config = dict(
    n_layer=15,
    d_model=192,
    n_head=2,
    n_kv_head=2,
    head_dim=96,
    d_mlp=960,
    vocab_size=1024,
    activation='squared_relu',
    norm='rmsnorm',
    norm_place='pre',
    norm_eps=1e-05,
    positions='rope',
    rope_base=10000.0,
    rope_fraction=1.0,
    qk_norm=True,
    attn_scale=0.112,
    bias='none',
    tie_embeddings=False,
    parallel_block=False,
    extras=['capped logits'],
    init='normal',
    init_std_qkv=0.045,
    init_std_o=0.00822,
    init_std_up=0.045,
    init_std_down=0.00368,
    optimizer='muon_variant',
    lr=0.0126,
    lr_mult_down=2.0,
    beta1=0.93,
    lr_head=0.036,
    warmup_steps=127,
    schedule='cos',
    final_lr_fraction=0.0,
    batch_tokens=65536,
    seq_len=256,
    doc_mask=True,
    train_tokens=608300000,
    steps=9282,
    dataset='wikipedia_en',
)
MLP neurons of a small language model. Each row is named by its layer, matrix (up: input weights) and neuron, and shows model dimensions 80-175. Each number is 128 + 24 x the weight over its row's rms, rounded and kept within 0 to 255. Numbers have three digits each.
After each neuron's rows, "fires after" lists the tokens most often just before its 100 highest values on Wikipedia text that the model never trained on.

L10.up93:111147160150114107118113197129186118132109158130126139126150169083130144117138175157120100152158145173140153126116155134114142137144129110149147105135150104138090135119113154127097106121123098125100111107110152089129158104085140134090165114125109138080137121142134101137144136144145109125
fires after: " s", " S"

L9.up809:132190132142151148153143124106080112118157070092103158139130123135105125158113107131161131159158116111163157083085119096137167118147131124105144125137136176079141190121113114115132135142151112115132132117090153137125163169085126127108135133121123145123125166133110110089131142145135113105
fires after: " l", " d", " L", "on", "o"

L2.up863:184147103123111160089131134097126160165111111172096101179101121132140128130171096125124137106144122132117113116177122123143182064126144145164145132116107130094118116175158137101117197103126149123138117131125184110127158113151108121109144105143116122118108135099132123174122153099111195163
fires after: " Y", "y", "I", " J", " n", " P"

L5.up197:166147142126158159121107117144128147139138139150121142163126129157132140130109094140128127106130107139128142130135106089110163153101127134135111150173138157143139160120141152091114146146118203136158165133142121123128138118101123166126054105098090133136134105070161149182112142148082117105
fires after: " Aust", "re", "N", " N", "u", " F"

L9.up660:110111150134143126097180145121120117073143150117135124158142122099130126108123138156138114121166125169114165113114124128150121149135128148102111106138121089117172132126142110075134139142106122124118112145134079144170155108074161134125160133128121108109194083121168129096130133105165096137
fires after: " s", " new", " n", " has", "ing"

L2.up135:150144113120135130141111117118062119137134129130105134127114115104129113104107124101186123154106096134059160137102086121142117120117133135115147149156115122124120133107149102136136096120122135154111126134130124130127129144093113169114124139114165126076108143077124122129151162121143091126
fires after: "on", "in", "or", "ing", "al", "wo"

L2.up443:088109134123110147106101105101095144154146154124150102126141079091122165108117129117129126145144112083097105154102100151104143156110062101159148143112123163134100140156137129167147144131107143139164132129097074152118103162153130155117116121098113135119096119121157113152159138128114121131
fires after: " st", " F", "r", " St", "re", " r"

L10.up308:129139132126105122100149139127158139148156130127108120173093164102143163157169097116162148123123116121153142083148140125095108121117107103095130155115137111110122100167149098166092150128120174098129112126104143149118163116128138181148161133142085127091131162101122154166139162143135130118
fires after: " E", " D", " M", " N", " P", "m"

L2.up206:140110116174128124128158149107108121189134113134139131123104128112140190158129141136112104138106086106111124110137149110119189111137127092144122141121136136154106123137125095117059123126097115115166148136134127125135121138088120171151125147059072125081100159160115118144085152088110144188
fires after: " D", "or", "E", " E", "ur"

L2.up806:107113138154148121108113119127125087121146164122125114139097119137139157128100099105089174155116108083120092139128067082132126144109129164118126108132095133117144155206165127132132199105112149102145092099148105135095139130138135110111092123121140115125123154134107105123165144131092161126
fires after: " st", " b", " St", "oc", "st", " l"

L8.up256:120107091117132129135121189127152127147125059119138096139157149113122121143121137157102128126103093137156102148141121121143109141159162121118086165118142128098099098125117139098088122174170156103118122136099157123153143144128136079106175128097143144116131163098132121141157098131090116087
fires after: "h", " h", "e", " H", " f"

L5.up755:126112159154157110107153116143123152095128181154141139103117140166143112127133118157111115152138101145173155092106150175080165114138122131154125127139145110148152114169167135137147137109151132111125158109106099168145107128086114108142161116131075170156118145125154156147146173104157105145
fires after: " S", " the", " s", " t", " T"

L5.up894:186161121132090131153176158103124115149135112087157090127149132100124157112140124146118083127120126159110147143120145146093124125174072129160117095120177112126092124122113163132104150125178139140157165132128130104109082119073143148096158157145144138075156103084151129111141110128103136118
fires after: " s", "s", " S", "ens", "re", " pre"

L10.up44:140133127121111107123111102102100124116114125116139132104135120174141155117121148113160108133131101176114115082102168144145169127139102100167103112146166098150106101166133095131062110151141131108169129141158159137140099119136115099086164140133123159138171079116124138157139119135114148125
fires after: " W", " S", " F", "s"

L2.up634:108135111126142138115131148108163121112153099149117129114135118099164099104099123129148142115126097137092099136138137119128117102126125108140089153137145130110113183116121125091133118135179080126140108109112100120153132156104149116139164117122117133150122115118125128089150114157133136116
fires after: "al", "t", " H", " of", "h", "b"

L11.up443:115092132142125120130127081150106136121147177132114115190128075125149132102160128162117140137104107114102090135106174145118150158148108101134168126154142119132166123150147064143089136138068179103115132111104120105121138126095100200100121142149083110099132165145141150097138128087109202122
fires after: " D", " d", " c", " E", " ind", "D"

L10.up904:132144108156154138164139156116092107092138116155135127096161160128135115117076150142105102101133114119104124117142127155134169117118138095061120111104150107110120185112123121123099100114163110130131155130103151128127153114155128154118130117110144084112087142122116121122162104144154126143
fires after: "al", " H", "ch", " Is", " Ch"

L5.up787:161148113138162141118096121110123071141107154120110106122137140117131140126121136069124102149158092121110074129106096156134147126124091139115099143166117153118102126144136138117101093122123091121132124111120125166145096162133170121165136121132159120085136119137098147095157140085075093102
fires after: " dis", " un", "is", "ir", " Un"

L5.up467:130168163157139132172127100124099168076156131139138150177153118126106068145118130101151112104127129142126117083101112095092147115184110115158159135129140121110201140130126111139148118170120133119120163115101158131127087121087113161099108131117143146086121138103109092162163107173113134147
fires after: " l", " L", "re", "sh", " N", "st"

L10.up422:141077138106134135122132127137106093111125172137123087152132129111138116101151141135133163118136123176152076114150147138098162165076158110142100125097160143085165178157131153128113149078164157095124146109155112127130166145144165131131094137148139125117150150082142173121149135164099175143
fires after: " C", " c", " S", " s"

L10.up534:144097118165119155100121159103126119134173155089144109156150162161157115146101125071143140145116113136132110178118115130120087129118120168171162131160118133142120139125158102128161199117129133128134095112105112184087136130131152119127128114165122141128138130101149125141089138139094129131
fires after: " St", "re", " p", " st", " pro", "qu"

L5.up849:099167126128129126109111127116145129118129142102152119154070151130108124152150110122124112130150123139104099143129129152095156105116125149082143149121133130102124129116135148101135095113108171150091139100127161128133186120125140134123109111133132127115127143152137111127148139139161125119
fires after: "\n", "\n\n", "|", "ed", " ", "'"

L9.up141:131145099120157162129128131142100116118158130131138105133130131097108193115162115121152113145149121117129120111147155164096122157140118098083117116106187131101117116165157124122147134102102120110152155142151130112131154189126123090145143149146143118054134079180112118135133126133103107093
fires after: " ex", "c", "uc", "p", "r", "ex"

L9.up400:095115137159161093147096139140118128146135115119114166079148163159107124136091130143149075122116147119128166159122113096116131154126105145143139160123154159111110103153098154147107119122182117144167129137103119108102102118135120120102099145101145122120120177148137140105137127117130135164
fires after: "ra", " f", "E", "u"

L9.up524:120105132122171148170156123131126126160117169122112137108144099153096117155112097129093121138137110124124142163085085139092197158091114187105139183117122133157132143170131129129129128125144109127112147150107088148089105142122107133099112173160138133101113142097194106104112127157129117129
fires after: " b", "ra", " f", " St", " r", " Sp"

L2.up865:119115134122143102083120137114099121136149142148138154183133067122165142125102121128148168166080135132140079157118162179167142140087110093096142105117135170125142109138133146121123128135134128088099101121091142120145115133128103152100080124130110122160111155150154118112119111146142109146
fires after: "d", " de", "ur", " D", " d", "ed"

L2.up21:127108116154164155076192138154146126072149119145116134126135144128101153143119110123149152157138119109134135126129121135129190143149099141117137118118130147146092132141117166110175163115098118105071150141178145138098092129181110123152095131150115131139121110114131097126127130141136183140
fires after: "a", "y", " comp", " B", "oc", " st"

L5.up647:133138097158118176138118113101144114092121148144145124155126130134103138134119103128141144161140082142088126149193084103118138172145128131053078096154095129093116147173155095131115105089113117073108125119138162125135106133161114175120096111102088140124111123083128125140160096139129143131
fires after: " L", " R", " the", " l", " D", " E"

L7.up409:128163098144123145112132116131114125121180127106173152115159127170142118119125139148125101140124184101131143181105078100110135145141108113105131150119133110126154098076134134148097142130188102144137116141119153108110124143125162118144160080101118111148106190125124118099134166166099124140
fires after: " P", "e", " Le", "u", "ra", " se"

L2.up238:103131123109174147116121085112123146123132123126152107119122132139157130146131146148208125142141110124111137195119136092100175106104138131110081109119121131142128155139145105146111145064115165111125149129130137136093124179125139163107139110106125093125104136145162087152142142084105168105
fires after: " E", " ", " e", "ang", " L", "E"

L10.up753:171169137114147120146119116202147095133094135172084116162144148117118120119109132115127128111132159104117116126135125110113139159130153144121126125110157089123121143142095155127104100104143135121133100081145085137159088154164144103109089145154147089107143131104120116143151116173124122135
fires after: ",", ".", " V", " as"

L7.up862:107133105139168108135142117138104153068115100097134123087145137082150130159143166142154129141105137148150118189142165143092188145135092142139102123088121155121124109111146161147158118158098125125134127136150179083134124133138102155096139154102074185122164121127134120114119102105100122161
fires after: " re", " S", "S", " con"

L5.up780:171181137140135125121123106151110116156153135149123150107112081102128120118144133105124134136120119139156153100156157154108156103130160129131171087130143157128148094125125179154121141074114129146129169165131125148103164081133111117121160144093139131137100137104051117155122174114117134128
fires after: " T", " P", "t", " Z", " Y", " U"

L2.up101:121108138141133185110162154174107149147134105122096142106152139088101174101148114141154112122143072146161139140154153124032096154102099139153106148105118079153149107133171149091115101125136107087138064125142081140123147165141160181132129130110124130132083092131100126147155129122127103092
fires after: " S", " s", "S", " K", "s", "im"

L2.up411:092125127161141161097133113119147111112120096127116114146127132104139113102108135129158101107141130122122125130124150085105176124136126151138109115183129115118130147140120089146103115103135093117093151125118152142134112123126129164151121146101107113095118146127152121102173162125103157126
fires after: " L", " E", " l", "ie", "L", "om"

L2.up658:165063107188136121131084114126127123094122125124129133172093096143123155099137152140111135163141155108116103140118144167116189150127149118105155130138121130100161127114085136119044147115128116095099071125137110112125139151091124180152122141104152130111138139120145156105139096109132144076
fires after: " D", " d", "D", "d", "ist"

L12.up636:111117162096132120107124165143136107140101148103123106210159120114153095133133105130156156104103113149093148107135112125112119134121205122125105154131121082156138153082119132104070156136115133130129108154140117093122098133149135103119095145109133168121188143096134149137121106160116130133
fires after: ",", ".", " C", " c"

L8.up113:115121111109142142141132145165164156092127119136132106135110140149148119125109122167102133123137118125145145108158133110074125098153167130123142082164124210121126135111125113130162107090129128173146137121157101069116139107096169174157172135108117102085185124118180116137158142159153121150
fires after: " s", "l", " b", "ar", "h", "oll"

L7.up739:153156143169138148132154138097114166138135135143149101181065114109152123179120100148156128154125090090121140140118098105150098129134156122098132152102178097148141142128138116119118134124131137092124134108146110124117129149132130133107150103135119090076136111157102135084115106105035129100
fires after: " comp", " ex", "p", "c", "ec", "ex"

L8.up420:109124099113104133135142162111140134109137108113079107122116149167102117130118157129109148120109088107144123094094088107088109076094122108144124127120154152109087123119122127097183142055084132149106143116133075136119127111050133116117147140105155151126177136111132112114145080160125115135
fires after: "ap", " s", "as", " b", " f", "oot"

L2.up830:115166213094144141100114123139120096142108152127146145088147128138142110104129170131162103146111095121158169126122083091139134124142093133105141153160105107123113108093129133133132141161134125106144101115159100157142118128137135202151086132116150135113097135117081170122112110144114093184
fires after: " F", " f", "inist", "in", "as", "al"

L7.up205:095155140132079103119096126138134132140134198154093132122130137132123096135104125159114116162132089116115146131103128154144117117104086162133083133150139146090116133173169146135106101141125094133105145095103133142118108118145139168148098142194141127099133132128109146161152132088112097120
fires after: "f", "ir", "r", "is"

L8.up250:122163140102126152110164117133132108099111170121152106168145164124127108159145121140129113128104090126106105080116144133148133122115066144114150082109114111131173135146138119136100091119090121134074114077105139126171119111101169142132110102121101132104123144118166121153119193122140099068
fires after: "'", "er", "ec", " ", "om"

L2.up170:128150130137127136116122165126152083117146116168103111225112090163141138134109165125129098142110134128142129160128122147126165142100126120111135098136127155147195178159145089149092107107096104120115120124129134119125162152061133139103109133128109110161128136139121126129127148022125169120
fires after: " d", " D"

L7.up743:119117137124158110111154146115126130108157156136158102080109121135132129121126130100163122124142122132121126145179129114044120144143097159149122081104112109118113115132156160085134100151133156138114118137140123104142167157097161122139127132129111107114198088127103129126145156146106093125
fires after: " s", " n", " o", ".", " p", "s"

L11.up531:119131144153123129111194120110101159128140129164103115112137144111162175118138075135112154143163119143146143102068111120096163162145058186136131149124136077136153084134129171127139109146125110104089136093123128112145129150143103128153138131127111153121122071143122117137115136154133108144
fires after: " s", "a", " a", "y", " S"